Weights of a small GPT-style language model, trained from scratch on English Wikipedia.
Size: 10 layers, 4 heads of 64, MLP 1024 ReLU, vocabulary 8192, 10.1M parameters.
Architecture: LayerNorm before each block, learned positions, biases.
Training: a variant of Muon for these matrices, 372M tokens, 6139 steps.
MLP neurons of a small language model. Each row is named by its layer, matrix (up: input weights) and neuron, and shows model dimensions 0-95. Each number is 500 + 40 x the weight over its row's rms, rounded and kept within 0 to 999. Numbers have three digits each.
After each neuron's rows, "fires after" lists the tokens most often just before its 100 highest values on Wikipedia text that the model never trained on.

L7.up990:547526458482513525497526515482418444531503485445564552517481443435474489538504526479527558553515502561502491418503422459541417509513523502463497433524403537479564470549542493432569466521495480500494434512523421498593530534444508479422497471480457490507496542524468478533486508500560536496
fires after: " ", " C", "d"

L4.up273:545472514483489508503436511477446514484490487479554429525436488551481477568503518501361494602502606510525502532482522553605544479432495514513468503496490555522537476503479475511549542465500452506479525468511496501542505520520519499478480517501499586515442448492549549599539529452489498559
fires after: " ", " the", " |"

L4.up918:527537460515490491554500490504526550475482495569550499532414436435466524540496515504541530485487495518535537587432489487560472522534472436489498586493489516532511585544491458519523545499503475430502483419505472472517532553487526532533465550477473477428483451492511494427479497401487456573
fires after: " ", " |", ":"

L5.up140:500495484404516463507467485537486452501510494513517477482529515457518438523538392454461488448482464440542486466471511536481478472536448523453450507458515462453471535438501436483497482519523465502465542564551424448524464561524511461516503500510562489513463429418509522494566524562459489526
fires after: " ", " |", "1"

L5.up60:564525488510466564480521473466430421565533543448487483439501537472432496481452499499499493526487493526440543450527464514466573516554541505458459501549458512445551474534486563493482583531447473478479514557456445475536513524493518468547480508487489461538564506518480464448489428508491525477
fires after: "0", " ", "1", "tri"

L4.up97:427516473505456529507569555523476553528526530484503460455442439563503497565512453518494523503510455461506542487485501482508475453508530459501477450498480501528506533519522528464534527505445548472462511476537494551466468500495503481570447431452536558505516446506480509511535496565550534553
fires after: " |", "0", " ", "1", "5"

L4.up190:510533486472485552450485503478510536471471472532567464569546450496521520510492483504495505448514541572426474495548464529595536447477500453380501517521541571459530521448472430372495505425571557469520503480518501557501493444433477549518494439535514507495454526484448459479555475474528483504
fires after: "\n", " ", " |", " ±%", " (", " Total"

L5.up641:460460558509409542471477491535513494544441501518565467483469548581493450442461496532515524457459435489459502471503494497513444503412450486469505555546506541486498548474460619529527499521500445459503504548450523497491493521529574469526465491564509362486446496503558428487442476480559511518
fires after: " W", " N", "W", "qu", " U"

L4.up524:554454489439503492472505470522547495459511469491528600537507526452486505478477517475452441531492455466500522530474531406521515624480436416543525507509524519495504536502567565493473521525476396461520441596515554517491553534485578493521491536581494492554579508480545496524485544519520440510
fires after: "s", " S", "S"

L4.up147:525475538432470555463505432564530468476459505486472502559505539515461562426502537524433542458535530517534469561448489509547519495550481420457525545489501540452545401478440487467472542495465564476521487544455475505507530482496494503508499492489571513548504482462414578508501523453491511532
fires after: " (", "-", " un", " in", " \"", " top"

L4.up156:443469614509496491487479489462493521554531516470492535506432498490469495461530471453580504517513435416517500468495463455510494549582511511453518475561546479450445548511508475519478471518525431484511477489469580477525453571489508494527476488486466495459541504469521483526531547527448545511
fires after: ".", ":", "==", "1"

L4.up714:504577513432505440519501437515422479447484444546514563452489446504440493543497544413410534481480457516469534473564539493562534523507481458482558537512481446448526571492527554556549531451550600478529520510490468537502547501586478469531554481539544492530480529576543482436541481450475408556
fires after: " ", "-"

L5.up453:446507469573512449522508473439526464430457572530436504457536490557495496491533544404539532463520534483526464512532394544458412472474511448478568545453540484474474528527547516450527537652527538526516516497542428523486481507504522510494507551515500543478440447506499445509503486441578526522
fires after: "\n"

L5.up231:491563488457425505526538526475533515522451519551474507516472453474505525526598548488574574471532567479537474493534532488455465485538529423489525490516535489439479513492530486516549518562384575509578498502480556462509539497575502556502483533516439486483505447483544506589523492464552504538
fires after: "0", " of", " number", " various", " two"

L4.up906:545520481442522521525445512480438464396551506605502446547544510484564542565490520450548486480521412481526505511515414523449527463493535483485493479559448506544547427444489511519453529513495493516597496524486529492481521531544448410480470499467505447466537511504477493466526519482537462558
fires after: "2"

L4.up890:498514487493471512459515510502515476517473491526507481576523529559469506474530570528486521516507441484511524399534548420480458545434489515496480429488573518498486543505521479512512425485475475464468501463412574512442563480422485490476511436450523539526455498506477475564471496463541526515
fires after: "\n", "2", "1", "9", ",", "0"

L4.up487:529491445528530587502511520554556553505436471484504430499490511453453471519517538503526563539442524508491508500509452509460557430539472452467485500434484495522504440584459572494563576491527567495509509427471471411448542504486543531476459460532487503382500548512532508493490528510516542515
fires after: "1", " ", "9", "0", "=="

L7.up971:454442600490509484377512507575442393449537497497489480547502491534398493455511534549493480514498528439517509436562552555515529560551481496506500409596588488530479498482497534440538511529530536474490530549499428473446438396522451402534574480508473485477497540529492509470495561494477507480
fires after: "\n", ".", " ", ":", ","

L5.up171:415485550541489445529492482475510405492527491495424421473558496468534482562611507531539488478522465515511445415496472508521498464479495452523504466465482444467493582499464485497522456563463543555508460535480538480543520606561523504522503502529506525400586483562516449506504506531476518565
fires after: "."

L5.up939:471477484521497447443473511475492542450504469402501465481525581517543528504491504529454501500508546483530560509525465574483446482617476465499470552480447525472483491521487461522592557441573522492477505450482464519460483433503551476476500538499542434500570532496490536536465551445489493501
fires after: " No", " \"", " re", " in", " Re"

L5.up401:546538436473545524466451513480461471456480468534530517552502478554539479503509552478523483532451478488539506470484418502467573531457520509521462540502469479509534433527548517517450514546572467518507466510405394607480465523522517453462495536525471506547540549502490514499612540413530510511
fires after: "2"

L5.up275:527423521512555551509473467467491469428502519473502516477546406480580484501552496469511467454449456459449576474507514497480455478449519501422516540538464509401496537475458549522437539562422443500445546475445536488517479453488512498506503511517511467531523470456525491463577470546491432579
fires after: " |", " ", "pe", "0", " ("

L5.up580:555454484440490501545507415478499475502468506449516493552559508504561480489446544577518448554505508474497523433556502471453538509437446470483522511460461482499563472485458419474406503599467456477469475550510535572565572523478533540465429506506531474518469463466544503509492576531508488476
fires after: " |", " ", "0", ";", "2", ")"

L7.up841:461524501448562560517526466505519525453544462464492487481515514468497554542478505480537580458499552473489505543519520473519474552478447501459461511501512545449506474459476485458491440534458472490505526434555487554450517466503469522523479440534425488535451502514524519507475485467521465524
fires after: " ", " in", " p"

L5.up138:506456486446573509460519539555509518502535514507504517499454549455456507594496472434475563521482451502513536504449482522553482492497482528533575478580512497494549517552481462558478559491433536493506479531461525562542456431500526515471485564476539509492570461536573476440515472564496497512
fires after: " |", "0", "%", "9", " "

L4.up581:462567500493549500494457494533473445493499451452499540527518571569545468476556502520508543497530498591486522507538514475551452490405439557511488510436542517518544457537452513497550492537463470502470518488503518551475480468510418528509504501525513448437460491517509475482499526510547462473
fires after: " W", " N", " J", "n", " D", " X"

L7.up853:514537566446547480561563534506473476456464477476554472471512455519465497491581558539481485494497485549454481468512479484543493454450471513517446530584508453507523458529479491465507447436527534527453484509535468443531467511413468492483501500517514497520522583505397493438495461464531516451
fires after: " ", " \"", "\n", ".", "s"

L5.up608:542505432470436490462504487527508501439471510504489544469470444508473467468508553488483486505550476542488424527469517499510547498500468466478512436416517551513475550506525492470534517501474441449555515528495496573513524495495555535481482511466534526509483467478480427508526496420479489505
fires after: "\n", " (", "2", "1", "fa", "-"

L5.up656:444532470509564514491487561548546526500489557525498521484494480544461491546522501533492609477500454500501535507507515522513498492485493507484602597510492470516524465471462548505519506496500429513472448459496449493442541540460519534488431413544552522502551463571507451438582507557471485485
fires after: "0", "9", "8", "1", "2", "7"

L5.up878:493564500510510570500390465459496476484518451454516519479478460470491528487481575398498458464585508504483482482431506489572466456401453517495502428577524565509548503522615413476543439526526502510492448468557483465517466493499486566531528464504516453504534500522510486452488489492549506552
fires after: " ", "1", " in", "2", " U", " the"

L5.up34:470528459442479539476509493566509582417499525547450569471457467501453515507541524534461480431475579411447546568481507449511486504525503473439563479488515456478480535486531442506604615510504467465460481529522558560472482446553582481531509613490515555490554594518548491488494526484527516525
fires after: "0", "P", ":", " p", " |", " As"

L4.up803:398449544526535465435556532468504481487447519448493482493430493564528451533557522465520451439494507515530471574451506445504426419458520521544523466502504499500480556521518484448540518547467523453501497490463551534524489522486506547569552496575505557448499432498502446551497470466416544516
fires after: "|", "\n", "|---|", "|---|---|", " ("

L7.up476:563524493503481470436399537519573486488577458508484438511556472534452497528553523476459493550459543506578526492498526429426550527539543593506513503513516541504481557528497513481466541523505516462542520441477417433514509478491495437491613484459463466502500553518513471518465532454473460519
fires after: " ", "1"

L7.up330:536534520501553516534525570496543503505450444502459588525569425438501499468566464510496555472544503437458382461518523522447446518511467467470595468596515509484549537496466437470514503517473506579614470446489502505534496482517508535572504563540484507514527565473589508567448444484536515496
fires after: "0", " four", " two", "1"

L4.up811:477547542501482456497546506489461550542510473409412496523538523534505511467468440473462504505534490583451556476587500509452451562530524478506518498474507390540490487569526538458492417540475503526537535487464496479454473459448506524508436495494515500502422548523540511540531526538494443527
fires after: ".", "n"

L4.up548:561516467483543568500518499447543499475487407460492529546426495475481587454496572416467474467502492513512555514463500390519447598487458517526499495503529504447453463483481467468536551506417501507517510508545572539502459470480488536509461514554558479438507531536483453521465433499542595500
fires after: "s", " p", " S", "S", " Sc"

L5.up137:534591526540437394498526521462515508532386511480452434483526563464469473499558600467553506506512542519528525500527462490596476486474470518501522530532443432453550502466545467599517454537517483475468496515513477475505482529512575511481529523613519474434512443545543573539515522453509524549
fires after: " ", "1", " number", "Part", "2", "."

L5.up721:487549497528526425496519502539541538504489506438540557547439466495460552581493518470539462459585487464453451523514481466454463521494464435589502513528466491464493460567529599457435521450528589507483559561564438496492517506520512536431465493455451433498431518515446523475467499483474456461
fires after: " J", " N", " S", " W", " B", " L"

L4.up968:453503571421488486488525508557517530466442439518516516592488466477560501538529517505442472466427549431532452479515492543507504492463567507497494463513486495507551528497446498477470514511533485442447527524587479581509478559518505578456483543512539506522542531531470513505484502499516486551
fires after: "\n", "1", " |", " life", "2"

L5.up214:511499477416493506480481478578507446454558526576478527518448505566566522550491526477520484491444484478543500446488481572482478455512489478472557488516495573509484503482531489514479557444488426503433455485528471496416500560480457446427499476507473496534514483464458564478535517517579449550
fires after: "0", "2", "1", "ra", " Co"

L4.up678:493457519549475571481536462537522543528523480439523499559431517534549448508463490521493482482513500499477480484453490496509504512459466492546507472510509529494484581442549565528559580530470526516485553491518460416436499434576569510582542477480484498534583473517550509540484458420527539491
fires after: "0", "5", "9", "2", "7"

L5.up287:410486455525510527524516490496525531533566549471527433476466430514533530436488497501532473483568433508503523495473390512534572528498498462555454436489472513447510571478524454488516495497473575502507513501512500527521548541525489469572504483487531393433478505522484483550573488527487553494
fires after: "1", "2", "0", "8", "9"

L5.up883:497525570510524540472493464476469572511466512494567477472494513485564512513527509484528544491522489498554430511544436451504513505553493496519495505492514548471546542464497614464493516527481473519509531452481525539499498494441531509479474480474490464414482488493507510539519451509556516531
fires after: ",", "0", " for", " were"

L7.up946:417620527513423562538536480604505468467492421512533415449542535514456449514545510533521524495513519518474443448560505513503490547544535524507490502520518492463485490520504474507525472522548426442485565457535504437476541440441481513506561507583470505515517440502523526567512494502467562479
fires after: "|", "\n", " ", " |", ".", "("

L5.up425:463487489507434552519510514520542457491560505467481522447451486526501515450501479558513513509518480488438467500483482484485517493532497534505441502503515526528425483497434557516508490494546509504530484527491492435504552492562487507562545526504520554581562529435561531483487506490542532515
fires after: " re", "A", " Re", " A", " Co", " pre"

L7.up244:468476466491519430495418507532504522489481457483517482494495512553552536484497432462512511579542553504541457526481472469521524410468493525551559481509544510470483534517439508486466464464546571453463504548411438481473499501533471459468487525506446485556508508529517563556487441424526604520
fires after: " the", "w"

L5.up814:536516522572521501538462460558495487471516462517504537542520541507435549481499470510525469514471493524555482456482501442495532483514477507573488538491511547470499450459503525487436476493425447419510429545477469489497542498507457483494466470591538476512461519601534536515506522471454457581
fires after: " Co", "s", " co", " trans", " pre"

L7.up194:519498468420497601500577451480452456493519439506520468481586556460513445512504541433490482437477428525478489459489522464463481517550531475453518516464485580560483415470504509510542471558515482464501520481455495469575531521529418443512475600499535503418504534509478534548464535495527490529
fires after: "2", ",", " P", "\n"

L5.up326:450539469463479459448606523595438534459434520562550461481474518480501410537584529549479488545512478443472496531516443531464460471500519486535454465534479546503544515423406468516538485529468431494485458516497460483469494538437490528492496490474505502479417469472501505571485478580563515486
fires after: " |", " ", "2", "3", "8"

L4.up750:546496535422474527478555485542517507463497521476486448504536475470529452448568502442514556462541547518502451476480502504493553488517484449471506522579478568475427463493416525529533562514509487484487542476554578484508535486513462467423545521524490555560494505491444567463525533465507456508
fires after: "\n", " re", " |", " Re", "---|---|---|---|", " Ra"

L4.up317:488503529482493521492487531406494519473498469475527506519521522495472560452523591534375490435484503498542527501549496535454378423463530531487501471487556457449559426483443539439457509506463459558539401547509524529435561525496495510479453493484538498475537507477492515546556396551540450528
fires after: " ", " (", "-", " in"

L4.up69:468506524487570510506528532476508477466539502480440516508579499439541545495547520446527491467505469488448533547537504441523506543512447462505507477531492433499513503540474536519492477504611480540468509463457529479500495558604516531557527540532502505482495504481459500519500495505437522502
fires after: ".", " U", ",", "-"

L4.up1003:426506485475471507473577489506463488469499548482515501469430556502540504485512524456466516492490428493505464473567464508520450444548493465472479511506499513520481601484567535422482527543463562546507483546455467484421501514484455426581443507480541468483454455506528523499522502439512428428
fires after: ",", ".", "\n", " which", " where", " that"

L5.up306:505473469585569490474486520576507434539457553530473573464520505523452486543501521495462556522468476513492459470481514462552475461513519572445447466486522477459493548519525502506521450541533488458505481534493489528499416568478431543549430570440442506423456497524458579529552503520527496435
fires after: ",", " is", "9", " United", "0", "\n"

L4.up356:400446466470568453479544472472492450555443511505533512538504533521467450501521508452481549544480448495561544550502487518464517444481457496480527560459435454430539498491484543426552459498515568567496482509416536535490493492528468491529569482505491509543439492463515440535477512488579581541
fires after: " on", " ", "2", "On"

L4.up458:507496529492460522545463519542609467468411591507541481468515598415501445528532556549568483489468543534489566487538505520452475512509509436416510496436505513539484479448447483490449553589512484491507557497480513527456508502545491505499564510572518536513564542530525456532385496512531504465
fires after: "0", "2", "6", "1", "5", "7"

L5.up864:471497508450493453491540487508540512450490496507486558476496488524584401494542470528475478480452529526424544586440535494475546503470446458498496476509467468560548540570452501476400548586454493473540541515460452488557572517495521458416462466516511485508476519476471452484510539496492452495
fires after: " |", " ", ";", "6", "4"

L5.up976:492573477549399463442481519518518463492599437466507439510506540517450492522451561523525478502516505504538521502458514514453497565473442448494544504542491495513484517566484527462435495525561601519421499570471434501494488465458559529470525454426471455524455424512493498495489443425482483493
fires after: " G", " W", "w", "F", " B"

L5.up343:515474560545475463468506469424563521451457558553435514495482475521493510545520511380483480489535502504545459482518510528533478453455518478494526568493503516459520583494477510444550482565530530460481567509440493479566508530477543580457490571538544527479504452529483452514597503486521538558
fires after: ".", "\n"

L5.up97:449552410440536472523513485573493484571514536466479466443508525517495459544472477432448549500504500501544433469432496432533496523510475569537489509549439461531522523513471519499503496493502521496461516558441483569564515406448489522468466497539512471462482523465499496441561496566568495554
fires after: ",", " Candidate", "4", "2", "8"

L7.up415:611534536526496502521491513479484510442506483427547593491446569523437509545544560508424555508505492461480506501467473529470465497512470570442514498518446416492527482511479500546457500506541474517507569456501513480538558542508466494559491457490558513470467509504534412437500451474516541509
fires after: " ", "-", " of", " Ph", "/"

L5.up994:466493522504467534518588444522446500486515479506498519556564533505552486559517524540454405449511462571391535449514464513489479514502498457480521513480437465459478538539472427542472420523551572489519443460480455482523486580515453473458477467547472482603507523484455511568488488455515567475
fires after: " ", " the", " F", " C"

L4.up545:441443489602500466555559550565463465429413505474530476532482513449442473548545463483477533499437489454539518501494505495540455470557503400512518510528514469498469527530492535491458490450515518497512532427483447500524468519557530511535506519467492543461501568474545468463535492461557452472
fires after: "\n", "==", " ", "-", " re", " ("

L7.up374:489506460503437519484533419462529530544502523457528464500482517533524527506518594531541523551526454535451467479492469542506487525505505481593440519483497528496508570519477429442406538440533511453518520518515570458457540548491464408557481478468555471402457484468491400556583516508435477461
fires after: "2", "1", "0", "9"

L4.up505:495406494441526506484585488487498470501527561444504464492475552521438458576590583474444529430495532471554475495504508555484523566549453453527508555486413510442457505478481501490473480543424553493491477527508490499543595393511511521399538540560496570571464528503479548487520535493537498479
fires after: "\n", "|", "1", " ", "2", "3"

L5.up333:534492460503567514489476404482434489424574567554567459508616480520476528489420470445433512497490545441426522488484494510524460554516534409466445513478485557554507556448513478478449490516520514478531500468475580531471534519522511486565448458470549467517485485549514491547524488534487459547
fires after: " ", "al"

L4.up194:557491517510493544492531472555543497446483450483524499505462474497433539505571521469461485496450470520489469522448485455455544550551422455474569558464467512503484495484504498560524455516464503536477566468452492481424485483602459522495514449455517551504492487518521510518500446443521523552
fires after: "3", "4", "0", " f", "5", " m"

L5.up533:518449523513446535424486578504442462432474446449499514582512485442459476526541491444493507508508515522565556480528577477400449615380485480512494453527512501426491544463435526518516509620505437489523505442546501560537565584499500569501486492451470562549497389515457493514485504533522522495
fires after: " |", " with", " L", " ", " had", " earned"

L5.up24:539475469529461591496549543484533519523513495445542475520525515597536512517619503509530509495471534509455512453542557536525482430464494493470443524500482459440532523515528422531484600514526484452475554417492397519520506405477507424473522421487556599529466502458508451475470512532458485546
fires after: " |", "2", " ", "1", "5", "4"

L7.up8:451472502401487471479455525567519514595481541492511483464529485526501461520478546517475436555477508504506481504565572524485501520521553429497536465487546454590500448459483495449501528539491497513545490491472513491513505565499549506499455505512520494445480506489588528491540441487556494504
fires after: "\n", ",", " \"", ".", " and"

L4.up41:507523514555504489500484527497554505482555457480493486538538527444449580419458544474477522503549540501453475542497523504543510449460516424521515543508536468465535528492563472520454404553437557467474558480546550511506612517523541491514445541490503479500487528475485495468486547474457438494
fires after: " L", " the", " W", " In", " F", "f"

L5.up428:558479486516528546500607434443517524450518508485527473503506454527473476574610580431532518506486531488480438457539519502525523547462477476440568500551477525412532478536556482425554479519553473541459540480529482501460530456481517510524535479499566508483458516554408464520495548501456523470
fires after: "\n", " ", " in", ".", "2", "5"

L7.up866:515482611565456459528570532447491407464526575490476558524555456515486462473438524472414532500512494482511544445446522488536510496484446489465504431460482506482507536471495447508544521485500551468529456459469496459565538462489567506523511416539504477517533527531544526474562473470517482553
fires after: " ", " S"

L5.up593:545487444441459521461574449442498521556466457570517536566519534504544506503430518533550569510507438447499579545550473518489464540455424499538497441490483472469518474410476488398505515533455481566509496477521564575447505490584533550482441490428454484586486539499474458505503504501540447535
fires after: " to", " on", " –", "t", "–", "On"

L4.up636:521495537448511508524431493528573473494529496455549456421476442463538538518565539487445541509501559547542528443534481487499577512514499524559421478562518466534494565509514475457588508510509481482424480508532415442488557499499495508507522490510459511475520527521528518439443601527527519496
fires after: "0", " ", "1", "\n"

L4.up276:527475499541508464579444514477483478472443530557473511537585475498476460459547490499534436429468508529502516393463548547492453519572473510499496487543469520507482497528563459473507459501444488486453464524472509544430463515505505519526461530566497498403480431461509594474537540443480506569
fires after: " In", " in", " con", " de", "In", "cre"

L4.up539:538385531479538502502458455536509578458490547451482432519576482541444532441502518479519449532544438522567529454545510507508483530478518577539447471427590458571445567540523473457499457551489532535491550454486450531478508503454534508492548497590515544493479485461482601501514481496599488525
fires after: "\n", "."

L4.up840:534509408456483533499465485451462489479503477507477436514506483489508464561519573408527519450471456434602482508498456467452510529483480478488544504527501437477495440550487484551555475581476487496515519419494484549592460502441465548479508535516465521504514488536557484486519531429441519532
fires after: "2", " |", " made", "1"

L4.up436:483447480432501534541471499473470457490481486497505506504503455520479511505443509487466491484457461465477482484468449571487480540341483473440504539557546463455504491418518446489502499478428515519482428449459505505571470561589477487485470511520426492538496439588458487473519507510521551567
fires after: "0", "2", "4", "3", " one", "1"

L5.up743:500525486519443515484554483552562521511528577494487465503492470489506430564538479494458548472523515470545487506505555452489558530529423463520479480451458469522496576486460430505442575515491451524525582546517434464528547487464496471488414483524474498461461426468534518517462491541520518526
fires after: " |", " "

L5.up352:479480464462482465575509513521542503499533463508507488446495527534473517568512511550527582484532486515529505478503523565537444493535511508503489494448479521504523536458452517496533574431492541513451540518467529577520508528458514458400366484489515593520504528561569457500471470519516435528
fires after: "6", "4", "8", "7", "5"

L7.up104:585491458550584433494545500458522544490578439521597510573489583507468443471489526496515421501532542466470567438522527520531491540505520504527503524585514464464508502507531475491489520497482529529489519448475515495477426485496508498464535527374524453494538479513520438432549505530430516515
fires after: "2", "9", " I", "4", "3", "8"

L4.up760:514527494541503532498418506489438509457505534503536469513608490566415467481482578451499502533474524497523423465511495514536546481486510465396488484543508416400548505497480502461520529555504592465533551484534526439590430526519505555614516559586475451477569468484496550472523442505556423440
fires after: " ", "1"

L5.up173:429518488476480538474534471509550463492543468533515539470505592498541467573505528522463482473457491500547475458476481493521523424463474386588571445527512487543571554534493571450543493479514518517433563572452504592486484472508478515525529382462438537527515458496477524442518487515451463581
fires after: "\n", " was", " Ja"

L4.up966:513560459482484508508520489530494521442543420514439526474499503599501488498556514538489482454572515476477486449536475520530502447516395468468480497524492426472441530521464530517500525494523448520527576484490416534530516426493540465508518514401465477507515551484497452557493539482529451490
fires after: "\n", " \"", " (", "-", "St", " re"

L4.up701:536512412524540507522469491453459513489509453512487475543427465563493509465558527542452482467499517548489549518543491485491550508535474496565582426515459458425492508500479416457511500463510482483471461486471460481478456472496485387541459571501528500551484472499473459556537483464506582505
fires after: " ", " |", "-", " ("

L4.up191:467424549517505538531463485545470482487504481527460494490519507488500521468512569482500452475497489474535534510540459485500459493508518514570520463470453403480544510594554617478529531509462455488500450573518551435537473540484589537502458449550525450522479499537508516412575461430533489565
fires after: " |", "\n", " ", "==", " ("

L7.up961:530495456517411504497467498541527467525522494530576558502484513534497436499520471521528562477535488501558455470494466464467508491490505482509447443519472470495474512449488473471460520462513498448434535511467509493475452491535530514586471513546499472507563506528579444367481511460513479577
fires after: " ", "9", "°", "–", "\n"

L7.up394:512541523525473430545494497485481547486487515496507441461556483436472486430513598467547473517519510502484492581469489504522525517462486532455518467489430513427526514549476581496524580565484489504466546452458597518466443503446508510546445524451487500482507534463470475424556479466520523477
fires after: "0", "9", "5"

L4.up168:553517469539457510526447496480477478489533487483522530485515548437506544556491529451519492481481490504449500534520505424466528551446473447524440532533501475489517481445511518401521510533577451469555507470470426517538520478504531502512445458510486499505440510490549565455466460492513533424
fires after: "2", " ", "1", " ex"

L4.up738:546486451473577493550464539521463554554509514556521538474525501563523499544546513447444465468520470513480623479510498549477590508463543536510427519506510480437562416560523468414555499473523496510434489572420514498485514503477525496427506538520501485508486446500510483504518545480470544499
fires after: "9", "1", "8", "2", "6", "0"

L5.up567:492552567557462550453541539538487504454431514466429566422510493479456457516547528491534518489500520559465497505412524477512424538538493524417454494483442426505512501490510466556542506450469523545542563479507520500552433515455485467506497505492524496453470522457519516441588469481504540419
fires after: ".", ",", " "

L7.up611:443501458527532466488466625435533484491578497467546497506494558506500485603537580466484521475498443499496503528458515478537529512478518546650479509529488403479479520528467503500469537526460486451506521532463548528459487482467457512531510545514540502532515478487433515468435519501440527510
fires after: "0", "\n", "9"

L4.up457:560549470537484414562502474542576488532501556543458525486503519463421483524522479445502482525537518558526454561550476457464454474468489562483541457559463496478482472531509481522512464450493503478570467472523520535477539562462479518550469534476487503519469530502478469403528500427540456602
fires after: " and", " ", " to", " has"

L4.up260:448465486437487555461522579544485440513461560507494551476411565484490504516523472530512452532440479520526562487543472529509513527482505551473496424485391529457511544508494564497485516534468548526501475503489566453504495529480480505522436542496503483482429478499594481462523524461389479491
fires after: " |", " Votes", "%", " Title", " Year", " "

L4.up29:430495459604534527470501478556457546511450548532451493469548547475486468407491457511458596454484448474487552560535469483505544522582494490488581482535449496459439567488479541470461446481554453537513507484548505529512516466569532536552418506548502461479522470519566431520487505506498485435
fires after: ".", " pro", " Her", " Le", ",", " "

L5.up182:516488468507519534533504508560499468399552501459444470455502472577512520520543500463529576496477477573501413521518555452455513486587469484471541486558473527480496483475543459557518474500498506531491434442543571478512519511507488475529445531469584491483541518496466532558467511440566493577
fires after: ",", " (", "-", " de", "s"